{
  "n_kv_head": 8,
  "norm": "layernorm",
  "norm_eps": 1e-05,
  "bias": "none",
  "tie_embeddings": true,
  "beta1": 0.95,
  "grad_clip": 0.5,
  "schedule": "wsd"
}
MLP neurons of a small language model. Each row is named by its layer, matrix (up: input weights) and neuron, and shows model dimensions 64-191. Each number is 128 + 32 x the weight over its row's rms, rounded and kept within 0 to 255. Numbers have three digits each.
After each neuron's rows, "fires after" lists the tokens most often just before its 100 highest values on Wikipedia text that the model never trained on; "fires on" lists the tokens most often at its 100 highest values on Wikipedia text that the model never trained on.

L8.up797:099089133093137084112154072152120163150132069110255117217116110113185121174144123085136106073113154113190147115119119125124182169146089097122120163117085185116163116141098145111141104160202081102121147130145076118117165099128088147159132118116126135095116109142113109117110123144141123154173124120102082092085106173118103118170165116139159120125198158080119129171170073142081111124083
fires after: "|", ".", "es", "s", "e"
fires on: ". ", "\n", "\n\n", "). "

L8.up575:136094135139135137093133117177103161144133124137165116088227118107098111174173137086130169166151135135142132062152075095177111122100152123199113122138181131099117146083130116099144104178148145198145077103118074093161132134170142161110143161120146126117149134125124088065155154157153161140115169108162071116162090115114124125067133125147155109119125145134103139132146088164141127153163
fires after: "j", "g", "aw", "w", "J", "ang"
fires on: "ar", "un", "an", "d", "ac"

L10.up854:173153116077124061122188122151155169143081125069118119121064180093135139145150112134151153107124131094149041086098127115129160089141164152151165137119114129138091103138128198121123161170058131134183132133095103175068092081118128136088131155109165108127146119186087126185064058200193139196188165107077142141158110116114077116085138154136135117174136147115098142110158180171096133125142
fires after: "B", "A", "J", "U", "T"
fires on: ".", ". ", "R", "B", "ill ", "en "

L5.up44:118129117181157120126169154121204149139058124101145133151129167123101112122093159111144105143103133147108127157191120125135158143079164214119110074143129170146093167159122073132179133101131174119089152122142133102083102116111160099145159113209108133092128115138149087134184148092128157081147095196092055150112122126111091111156145152121122149178102127074102096125075117095072090090156
fires after: "\n\n", "\n", ". "
fires on: "==", "- ", "== ", "in ", "In "

L11.up128:108139165106083161098160214164160134077130106105158209100127091132153103141075072136159148100133141110158112107119113109136158151125181145131138149087105130121139106107088131095079207117114153149131110147145116110139127114080150138137143122126152120104118154184145140153087143108110131137143174159139114105147191144183073093084144139054084222114098140127141159124137190192038085102200
fires after: "\n", ". ", "| ", "3 ", "1 "
fires on: "| ", "\"", ": ", "- "

L8.up836:114151057142162125104166094111134027120117144170184133121159167162134079177102103196114176175162141175108102087145145119124124146138128141140117172106127183085131102075093062076162150092195140114189145187088097191104094128121092107125143106139089152121130147114200191131134102131112114131086045144143061094099064094135115099095168147144115143139096161115124108168176126191149130137109
fires after: ".", "H", "Af", "1", ")."
fires on: "\n\n", ": ", "ac", "al", "am", "f"

L5.up778:184117148132116171125157129099124170084148165158123102117135152141081175142104094137140203112095092217088092083177109135096138109137140113126152120072150078205118179080125143108127169120120140143113115152102116095099129111135106147069167153137140131214104135188084130145136113103163127138165141102126157093165194153107106115144138158098133157150112083108120165112090141109190130153100
fires after: "the ", "| ", "In", "Ac", "con", "ex"
fires on: "c", "United ", "2", "3"

L5.up663:122130143165144095141158104083134187142095198148123103129122141115134083102105133160123158155130078105111137103096074112061177112111087128154136139134121140092115153115125135146110141149219095190119159157099160109114154073125117135139133115091185050184140122152102138173166090168202107097098186110111117136128138144109123117115155209131095092082167071110103066144103234181178084098163
fires after: "A", "E", "C", "O", "T", "B"
fires on: "s", "B", "P", "E", "M"

L6.up455:145142121155146143144190130072077150143108129164136116128173115143138129177172080127172133214127110126181126131071152095111089104106147143171116135140152113147128146140140131120136103163122065095103076112106126072118098152139143167111163111156162109156190083147157163092132154159122140190106179115154147072111137149111124129112177148218182069125130125105094095159098126114136149199107
fires after: "Al", "al", "(", "9 "
fires on: "-", "to ", "born ", "– ", "9 ", "4 "

L4.up855:094117149143142223125131158118167131158122150146160073127110124091133130074122087129139064141129112130119160147102124178044096115131130120178135149104118106119113148119122090116122145140112100109149097104125098150162161091131134153170186144102189093146126106175173184203070217121176154111184122117115166087104158086089184132141136158112187129128126101127083092131141067107182124070121
fires after: "d", "|", "f", "\n", "\n\n", "|---|"
fires on: "\n", "- ", "ail", "augh", ": ", "°"

L2.up36:099052130134192112159188049117173112179144145136175152107140130152124131121141176129176153039102047159108101148180138139157153134071113108162125076114107159137169096129156109092129139119168076096182120108159199149091102129092111124111112081120126174160082139095099116122158182123137114093157133151124110166119126150140115146187152126107113150141097117122108121084152109131114128115145
fires after: "\n\n", "\n"
fires on: "===", "=== ", "- ", "go"

L2.up263:156069135171099111191126161088112101096081154058094094167086154149142154139097124157169129085128095146111119138126148114130108133164157144126133163112158136146113075162162146087124186124129114181136073120144127139139152159170085173130125108117103111115131094147092096196112152180129106127139168119136164123112135120107159156180109142109122155130131185096134097124045123194154161174099
fires after: "\n", "and "
fires on: "- ", "progr", "Gl", "tor "

L2.up457:086104135085100141120105110098135137104117157132128110167153127175109135174130191152158151063120140111115143131118133100090162083083076090144107146138191096134170133159108104119210109041172156158096118088068114150132088111123117140172125096184145100134153159164110132117103104135111109127087064132153149194179090106118157099151118132107226174140128153110131075138116048135110098145063
fires after: "\n", "\n\n", "ister "
fires on: "- ", "==", "of ", "ation"

L11.up93:151106112185110161107060104128088167116128150147083163095120129132168147126084194125161101140091086089182085143181163140103186128142121190103143169112154117128147063126143189153116130107081112100163141166164040159116136105129186172118129088134084133123159077121155110131135088145122164166159194073147159081133115129091138086169163130152122093156096148093119149076141152117105148139085
fires after: ":", "| ", ",", ".", "8"
fires on: "5", "7", "6", "4", "8", "9"

L4.up123:131144158097170114113124098079097181113153114171153103119128113140157178134125122108145074102087123172111109136103174133131163130088155070159128112143150098160116136190055086151158129106167165160137137127074176169165107115158168172090116176200097140155101099120132139199115119121116103137134145108077115086146105110124157173155154067111114135097072132104143143126125141097125145163066
fires after: "M", "m", "H", "p", "S"
fires on: "um", "om", "y ", "ad", "."

L4.up861:059116148162117133149163152064150125117096202069136116154161134150164094098166076101136087169105116160113149163133147085106147203053121131103121123155110123122151119117098112143098184103115159179115179116143124097213130134220136114118136135099134071099125131153095151202114169103161106156139159125101152142088096081097131158135146109177166111158134095119160164083123190105119087106138
fires after: "T", "H", "S", "Ch", "M", "B"
fires on: "o ", "um", ". ", "im ", "t "

L4.up601:094201183164126173094151121150152074102157157078148081125196122097134173140084194124176135146093098097132087147113063164144111151141093154120152156143156162181098097084134110083162128137163134122086090120133111112141128059126100098120137141114148076158084126124126165174134111167116154067122127121096184157151068147138156156143129143097092160112125132066146086107167105132170105067151
fires after: "'", "U", "I", "wh", "A"
fires on: "s ", "T", "any", "itt", "ose ", "e "

L8.up849:137173097115180153124103162125180116161086145070121132107139103151093089191081129122130103152110162173119106155128083093124101066144159130188114168160155150147156101119105148136143139154111122052139119130115116161061156154081150147100119133094153115089146139123087155110142129138120119120136185172145130157135161103102075100176131128138139153078113120119138085080150123083142107126106
fires after: "f", "Al", "p", "al", "oc", "as"
fires on: "-", "il", "air", "used ", "an ", "eder"

L8.up881:188091125111138184155183099099169170204084126090178123138133113086094166075204090139152109126136136132100059118211088161130146131135117192155085092084135092147218086079093141135106130130100118148135177135081102146101142107166114183132150177109164144133163125126183099074121153099139146110154166100168134178142190171099103135154132147144083139131098184168142111146122095133099101172139
fires after: "|", "work", "wom", "hel", "om", "dem"
fires on: "\n", "ed ", "en", "p", "and", "e"

L2.up435:114112108112109094137195046126172132080051153135121094126150151110160151120163127105125097123073137168141157174152124120114152136127072095170119056105081166150145091170138171108146129105140153156127105116154090084140120115162111151142106161110139137155105122170101089146156135072154084128184122192130049123164116185126127093160145052174119153148110138175125073136152101131128065162163
fires after: "\n\n"
fires on: "===", "==", "=== "

L6.up193:137106148138123186200153133131143131202102147119141146128167161104123118118126182152159126155160149110194071175123119168117105163104140082082090124123153153110068093127137155120048153204138112146117099148147149189147070078105107130119126139061155167109117105171160090166170108134123164064124167107129157203111124172077049114139090128148092118084107109119115103130188128117176137131149
fires after: "I", "A", "C", "IS"
fires on: "are", "B", "eb", "m", "s", "l"

L2.up247:135147118136096119125148165100127150128100128081133183188144135144120112118100108140146103198135118185116113139087120169113143133108097162121098155110118132123105148151107122031129189141126104050148129143167111137106143202195104152184143053191116187112126161071130118120079121140132110089101139184076149064169105129118167163085140186102103102132115117111162170090119107170112174110205
fires after: "\n", "| ", "- "
fires on: "• ", "- ", "No"

L6.up177:089063168179155178091098115165102155123078166136120134102130168159157126092094115103087137151146117124116124090145191115103075106148122197104106047088146194101163115153199156152126126111149089105127174176165160148039140137151102151189160155118151111129106096172156136104099101088166106153091139105153154132121091079119109120107131103138123130120110155039068089153168136154119199057099
fires after: "\n", "|---|---|---|---", "Publ", "ne", "R", "de"
fires on: "|---|---|---|---", "|---|---", "ic", "ic "

L2.up888:110095161108136139116174012140119144125128163159214086113120097111136082069140152150092154139145147151122129118129154090093125122107123152158139119182102130126087106106130106133122158102121155112131136114165151123190118079138166108178146135115087045147121114152169155137057149105129123191118145118142111149139109108169113133111162128092123093163115110153127111152127178124172103130067
fires after: "Mich", "D", "St", "No", "C", "Char"
fires on: ". ", "ael ", "an ", "ill ", "les "

L8.up260:119138176113102144091122149145105185113126074115139158135127158081074108094094160155166086090144104098134091139125204103113144129082172151122154164140089122112166158081119102135150091105182141195104148127138118092104141170104116111171100159117056153180151172133092145147121156152154143040047106181136099090169089170148184116090141131150129132140145087147122110149077144171150152157154
fires after: "T", "H", "M", "F", "h", "V"
fires on: "ot", "av", "er", "es"

L8.up458:147114178149170148124163117136123149131117112105246128190113110137163114137113135099163127109130143139160097093134064108154138151170088134125119137130129094074135091098050056120108147166202102121147167142124080130090134117159109148119121141131059186131124129103162168186148103080115213143123184082139133099123140145121098106148139101092143133142162216115132104038112141121124117196151
fires after: ".", "|"
fires on: "\n\n", "\n", ". "

L4.up667:179088141106134063131137089127092132180073089119174095176149175085138091153109109117091191121124174093099144100136073174114182149113058152100075151131119140139148116111104121067147162046163106088121182113130107124134130161119157130109052134132092150156154135097123110177179187130141129122120135136162151076148073133127121107112113156111194116176103122169117099125134087167136119192130
fires after: ".", "=="
fires on: "\n\n", "\n"

L6.up649:181134174117110174097174137148157091183097096162129162168118065119149088115131098096180099223186131148117156100108121142134146134141043158137135148117143166071130173093127137103168149069170042134150157102114130125139133099153153147127140199131150158144124098116184124142080168130125094133063137100168094160105144122149073143151065122152132149187121102084126141070127105137143158108095
fires after: "\n\n", ".", "com", "to "
fires on: "\n\n", "= ", "inc", "sec", "par"

L2.up552:171123152167139186137082192119129121115104124117172126123174172110113145168080116157091128120137166149124168072117116158087180119062099163127136149145137146101140165134120117100184142156099113122116158140134110163137107117149157127134139113122116082099124199109042120167111114121144107038148087107099127141177135199039137121091107141140140171207112066146151151092143156155180050159113
fires after: "\n\n", "| ", "- ", "=="
fires on: "== ", "• ", "=== "

L2.up562:128131135144174156182103114193145142124119131117109142146118088075154111139119196147143155111179148063122085158131121129112105144115155167153153144115155133135130092102121152152051126112186222152042120146155070133098193124134140174170147140125082133146138092109151168131122157117150101151126109067148150164084135120089136130112150118098109083137107127159122107066139071152157101151063
fires after: "Wh", "wh", "+", "Wi", "00 "
fires on: "0 ", "en ", "| ", "at ", "ile ", "th "

L5.up435:163072137083118105100119112157142096141107163134184166193088157138091094075135153151115090183151117127174065061107110114117096107116121100153161207103122098102137129115109119125210133073110123131097121135148147156103173157165083177119122185088085116162165104081099161120091116124114143125136109084129134114102161179107150106148173106161150141136131134104141106085162135157158175112109
fires after: ".", "od", "=="
fires on: "\n\n", "y ", "\n"

L5.up618:098207125108053132138187133067151184108140115120098082132169039103105197130115125161123164126116169115148130117178111107139100129079121141134107119131088138174146129131148160089184107153115093081113132215118143082122151159131119135137147094166127119130154131091144144134084115151116153154110120101124111087099159187132113212085124179155177100116158180106143108148098135074123130175104
fires after: "(", "was ", "establ", "am", "All"
fires on: "born ", "at", "– ", "oun", "ished ", "-"

L8.up698:174145099154168122125130082090108112137111105071173162059128173099081147126144166188089085168073148137140084159097106117194145132080141125137127127167078124112127094084110084140072097117146096120192084201137124079097110186174151131126107153152148139202109134108038134186126134133127102077107134092152098093117170098119176133112106147113102114200159153164146083186096094178090130173141
fires after: "f", "h", "H", "K", "F", "Car"
fires on: "ol", ". ", "el", "av", "le", "al"

L2.up306:135152090086091066142107146124131097124047089067086152082137174103092123130106093119172111145200062156141137153085107156131145100147117136105094112097171153157166136155101098079161137157137114063125161208157049085151106133155141130126169071167083142114107126149101126136068115126147077192110179058156103120113152146092130158125041131129121045171160146181106113155126164183081173158098
fires after: ") ", "\n", "3 "
fires on: "| ", "(", ") ", "- "

L4.up839:178095103134166166197078090128124122060120110102076151118078121156168102107102140094172084186130135140147163176137181182153182126080161166110142135090105192134121138158105119040153119113113111157157127156080129145123140172159102101138157092135145148104126156070119081107071116037183142119156078138151147140147151036178178128105070123148177121140162191124116100129109136130109111139122
fires after: "\n", "such ", "known ", "1 ", "3 "
fires on: "| ", "as ", "- ", ": ", "um"

L2.up601:133097116111133199121158130106178122119111143132165155182107107150130102109126095128203160175189153098168120128121131131141117152090108164156118168071150099128093083095120105143111148132151133144071131137140119152147130116120093091125119128175122156158176154169087131101112120112108171128159204104077128095103160147093108197110156144148073184107071138049108118105113193086162159127131
fires after: "\n", "==", "===", "\n\n", ":"
fires on: "- ", "\n\n", "See "

L6.up474:106172153039134093172134068122136119128111082104172131178133179088110104056113188120124096122178151131151135148087192079153181128101106121139127100073199100113126124090196121172099138107091158156107094122131131070099115093080137112099167111166056091165143126099139088070169087159139124081109125157086145092140084167158103140102150087124128201121179069124151198176147133146173148158201
fires after: "L", "d", "D", "E"
fires on: "de ", "e ", "es ", "a ", "'", "os "

L8.up140:112219166119115125187118070060076160107142123097175149130088123106154065153153140093122070146080177117164095130112169097105149130091169156127111117113180126070087095076187102106137094119111142089077067100160129138067110119087150129164125164118125143146108080183093139094184114178116090094085135113128138115137189103154108107104134143146150153152186082153117078172117119118083131132151
fires after: "f", " ", "F", "A", "u", "L"
fires on: "es", "| ", "eb", "oc", "si"

L4.up128:125168153101124139117143122142155164118141142086151181073117153094150150074067098076199125165166121154110136110141086155090076120069163176136109128111098215189149108136130112118120131139114117136130126137172135084123150164165128148157074107148166122178146182098169146152092149108061116152073079124121118098108048137123059124164130167101112182159141138080119094084131130183163101120120
fires after: "\n", "\n\n"
fires on: "- ", "| "

L6.up562:102154164107127101136189104142145142079169141102181066128149169150154123131122116130247109076097152141158137087149123183124110077118058167127102182114189093195157105118116069156108151066067113149126104118115102141090134113105130124088124159170118067052156166030156125177168099099119100133154094124091128186131147147137118126090101151113162137177106121149139125135105154136116115152204
fires after: "."
fires on: "\n\n"

L8.up436:081138140137170081091083131092126120159103067172094130118114105118153118142093092107227131111167198096134139108207104142201129184095084110187118137163206157142082099162123121084113146093105107122155120065172162093130150109135136127146112154079176145102112109193137138106098137123126122132114125149135057122164164113140095127127132087147155073114121125115090126150113143141122158119162
fires after: "h", "m", "l", "el", "om", "ro"
fires on: "b", "it", "ob", "ar", "iv", "ent"

L6.up709:098108141162099152122126081079097140151135161139067087071190147163182123122139116081161129141115109105161062118158087126093099120152185076188106115102130135103096107084186146087086090165203101146160126082101156104137202113149174150102157229176123084129175155146110109165122127119182138162113129170119166135123157100156102156074176149121141122106118071138081095135080122125181154156084
fires after: "No", "c", "S", "R", "V", "Rev"
fires on: "ol", ". ", "ed ", ".", "L ", "t "

L6.up537:194110147180155146115081112166142094152120071183115110068099130132110128133101130168119047126146124145078115154103165127093174107128184130122131124140124166127153107136148155124182171098165113090093110102120140118055069149155111119122184133088139083109144119153150166126150111079134155116056166069163140161130152150105112190162159106098048190109185113080163078115138116139126078143144
fires after: "\n", "|---|---|---|---", "Ac", "Mar", "D"
fires on: "c", "|---|---|---|---", "|---|---", "m", "he "

L6.up530:097104134155141087175137096101092063147128173109120127171137186123137087139137099186188130060105189126067113128130166155115165176132112099141096126097129174165113162151099075102126170142121115178126092082114137127139075145157108162173122148167127101131172157129116151124124084106116088156130145160163131149110065100158112106201108144061048166122135133127113086136120084115143175158139
fires after: "\n", "his ", "s "
fires on: "- ", "de", "ograph"

L4.up712:102111090127163125169124115202141111123053149099101085164123100158168084138154105134124137158096115153125173126111117142120132161044109140126154147061164170136143079111102150129144127087164109114096114138189161114140178156195112140104101160208144124139123093115140181094056084123115159178153113112166121085147101124079071153107137105155144180143093101122049099104141099120125125125107
fires after: "\n", "such ", "known ", "\n\n"
fires on: "- ", "as ", "| "

L5.up193:110146090109146171127124122154138099173133130106083155200062121131183171132142172116116101170167106131184108118149055167165125131106150155166149146103105117092145133084140061127121137159146136121152143135107116101121097131131165104145090119114145140094099084193160133133124094083074134136180092094138062109117057147145092167102210187143203165130136154161137134060124110066192146089126
fires after: "such ", "known ", "f", "em"
fires on: "as ", "und", "ard", "for", "z"

L4.up265:098155204146116188074132065109101121171176093103085100117147183173105130126109118135115123139112203105175143093137137104117102157111103177120146151150154094145122166127106080061145121217143123147170124120119100120121127112121098122134184122098136078145138103119089166206128117105095122084149170145062128150122099148152106166134120112099100102085088177122126127150155121118190161163119
fires after: "'", "made "
fires on: "s ", "his ", "' ", "her "

L8.up498:124093156140152112138132112109154133141116140154116181152099120186127092170136143169130065134116137102109117124153161082170150167076170098184054138117142134149079161179080106138110153185075091113147129103151232160087112126131168085143156139142152150138126105082125133144163110129136119111133112167124134092129131085128103135055117115144136076093157128140151093170167127139172118175137
fires after: "l", "K", "d", "m", "s", "k"
fires on: "ad", "id", "itt", "il", "n", "'"

L2.up580:163118111123149136078059123141167126110100093113108106098180159162149107104157098112129140069075117174081147140201101158101173072146132156136145170153120146155114058156086143100113106102091217097101138093125126162070147121147115131161132157168091088155164159190113125175127103091051071086157104140177088219101146083110100178103141153132107152197161171094151117139116038134099085237121
fires after: "\n\n", ")", "\n", ";"
fires on: "==", "\n\n", "- "

L5.up112:086078136121157186164145155132170136150152118075152185133127090131162150130066143140136093171158101173138175147108159129106158162139040101189089118142131121134083118136132152068113128140164149148125131106057110118144142061121117150142145142147167121123108083134175137129124120105112207154107083155120105092137075152148117135162169225136153097094142169093141211162113130138120134143127
fires after: "\n", "known ", "|", "in ", "="
fires on: "- ", "as ", "the ", "\n", ": ", "\n\n"

L2.up49:093169123145202144098148148126137116152131139111175160119114166124116112083151164114133089105101096155118147148133137140124106147097135131169102157166100143110136140152135152133107165139140148086121095193094166142107079089145161134120133148089129146141090064104130146139143116151154138127128142129115138154134097155099098100174123125103117122178143133120103205223151197158097162111124
fires after: "\n", "M", ". ", "th", "ch"
fires on: "- ", "ous", "e ", "He ", "om "

L8.up562:151182119105170114141089161091103109134091126090175115158168132171155118140104183110143130119135143093145140096095129149108118178113149143134150145132108090091133098081091107134153100175093097111138136149128170153124126132106199087067131107093082157144132092192117185152142100116142119092087119170148084126153128112108079103107163105164135064104110101130075139110123120132172144079160
fires after: "m", "l", "L", "s", "n", "im"
fires on: "ag", "iv", "ob", "an ", "ex", "ow "

L6.up311:118128111172126162210181052198129143151183092104077122128167149114058152149150084164119163137079135108101168107132139163124112153139089136103093126139139108187066092158151104112135144156144132072155209126104111125145120102099072175114147129064128168082096128126096158060127148094166087116157166090122160073136126082142125079157219120134144146129111117114111131135125143135092120159123
fires after: "Ar", "Li", "anti", "I", ") "
fires on: "e", "-", "ch", "is ", "'", "ab"

L5.up630:136102158153139201109064102103114096118106128163101156108094166145165065163128133124099153164081142151151083113168121042085173154154123150127147137159160108175131130143107070113005134117114108130090109108168119089137184104167157091105135138140119087207140083111085116209121131164154153157125136171174135087134141089140140111103134150097100106090110079089159112154148212097075128111134
fires after: "C", "P", "c", "No", "St", "L"
fires on: ". ", "s ", "os ", "s", "le "

L4.up55:119121150102091027109152099161119142138114089081131150149140156102109194184156135137115128091123174139155194158131102149126122112138123060115107161153187220146152104106114138166119147088136153097156136113093086108089116100121116098128112164137159070144102151107095142107183174088120198116170133102103196106134075185116076157115117166102133141126115167130148148102073114108108058118127
fires after: "==", ". ", "\n\n", ".", "| ", "|"
fires on: "\n", "\n\n", "At ", "No", "As ", "Un"

L5.up238:106118109137183125147137121097141157130133167134105145152147075095172040119171151089120118112160162182147089126157167147129099124128135151117112110136148107088099175085080152179123175136113148161067051148156132110106100132103203092122137125143115164147170093142159096136128120149156114203045131135110151186081167129077118091106152132147178019161162177077128126113091070105140116134190
fires after: "201", "202", "serv", "offic", "187", "de"
fires on: "7", "3", "ic", "6", "e ", "4"

L4.up209:102179098142144112206150175166103199184120112108114070142132183139123155145118150168137136164055141135124067110087131123176145117144120079131160137121118102157186098113110158164134113126124083127118126138120087159150135135160146179140141119192036152203094097092159108122108120174098135137188145114162140059086159130095062082076104152086100177186163095113075181182112090074160121142148
fires after: ".", "milli", "6", "|---|---|---|---"
fires on: "on ", "8", "7", "-", "; "

L8.up348:139133171142155120078185098139131104119149117110202137168076157195184194138125135082145141127134122190184145111139057152133157185102034131122126162085169084087102097135065101106131137131130124153116199134110164134137110133087103124126158141110095135098108126131085179153203116174097125139125186048147091105139079132102051106155146097171114218130104165141111112098110118124139166133147
fires after: ".", ".\"", ").", "\"."
fires on: "\n\n"

L8.up440:154121117152153126117171118125169124098140114117192173138080144116198157160105157094140116122168201125180116089106150093105120100141093145139066099093135100043152090106099069084125139118175138107135171116114131131124137098116153157171149163120078140151152129098155123144137109127098161170135082069146064142118175143087123105157161145132135141162159213131112082123059115125133134161093
fires after: ".", "es", "e", "er", "ts", "y"
fires on: ". ", "\n\n"

L4.up892:114164178100139106108174098131145142136103125105112102126133214137128100080150134208137123145137116165089127144134115149127102155070159121145172131065144206143107116137102171202089156138113146110100182146114093136099079122130127147150200128130113184151052125132092158131123164135101137136101138145147100111136129108067108144070127141064143105165136042145183177151149114144168105134118
fires after: "Wh", "wh", "'", "I"
fires on: "at ", "en ", "f ", "e ", "ve ", "ile "

L5.up170:096105120132179148109042142131119144126127137136118162077194177065117128155136122125136146110119106106155101095104103123141170107142141137198166121141165142118155088107129136111131165109149133115141138063097127173118108101158210122157174147075169093132109120068112095068120114113152137159154127030121147103130192091116150145089137143168107127150142125120125076153182146142085123191096
fires after: "C", "P", "c", "S", "G"
fires on: ". ", ".", "are", "rec", "O ", "D "

L2.up307:103155169074167115134146145122178160134087144164128121112085071114126144075092151105176117124083078131162164140103147139139091129135166107156126120082121148144153079162117066150153180150125057136149182116132113151155085087142064093148135139141100129168149176126132093111115159123141115097099094167110104140132131143086137104119113092103130121119117123126098173145119133101129076138106
fires after: "\n", " ", "otes ", "f"
fires on: "| ", "- ", "unc"

L2.up13:091119133149142115130050134114099171157103135083146170128066149122144094093109122138112076087115165165075134153074154161176148128116120115171094130165145130125128115204095144144166110150103147110128114152161108126133139113122109120172028081132170108134078132163128078149165094115107062162164062151133101174110137164117137152120118081107214143144102128126109093127115052144091048156201
fires after: "\n\n", "s", " "
fires on: "==", "| "

L2.up885:119133126178113132070066149148100117142150091100131086152178151113073135116085132103121102119118109115079070124155166192136073107096200115110117105087165126082111181075132162091123131106151074160117173112084101168130130158127148183157162162196096109151150111166131141167106178153131134121093157138159155112118104111174148152114140121095139056121126100090075090122065118118092027155085
fires after: "\n", "|---|---|---|---", "|---|---", "\\", "10", "3"
fires on: "′", "|---|---", "|---|", "|---|---|---|---", ":", "|"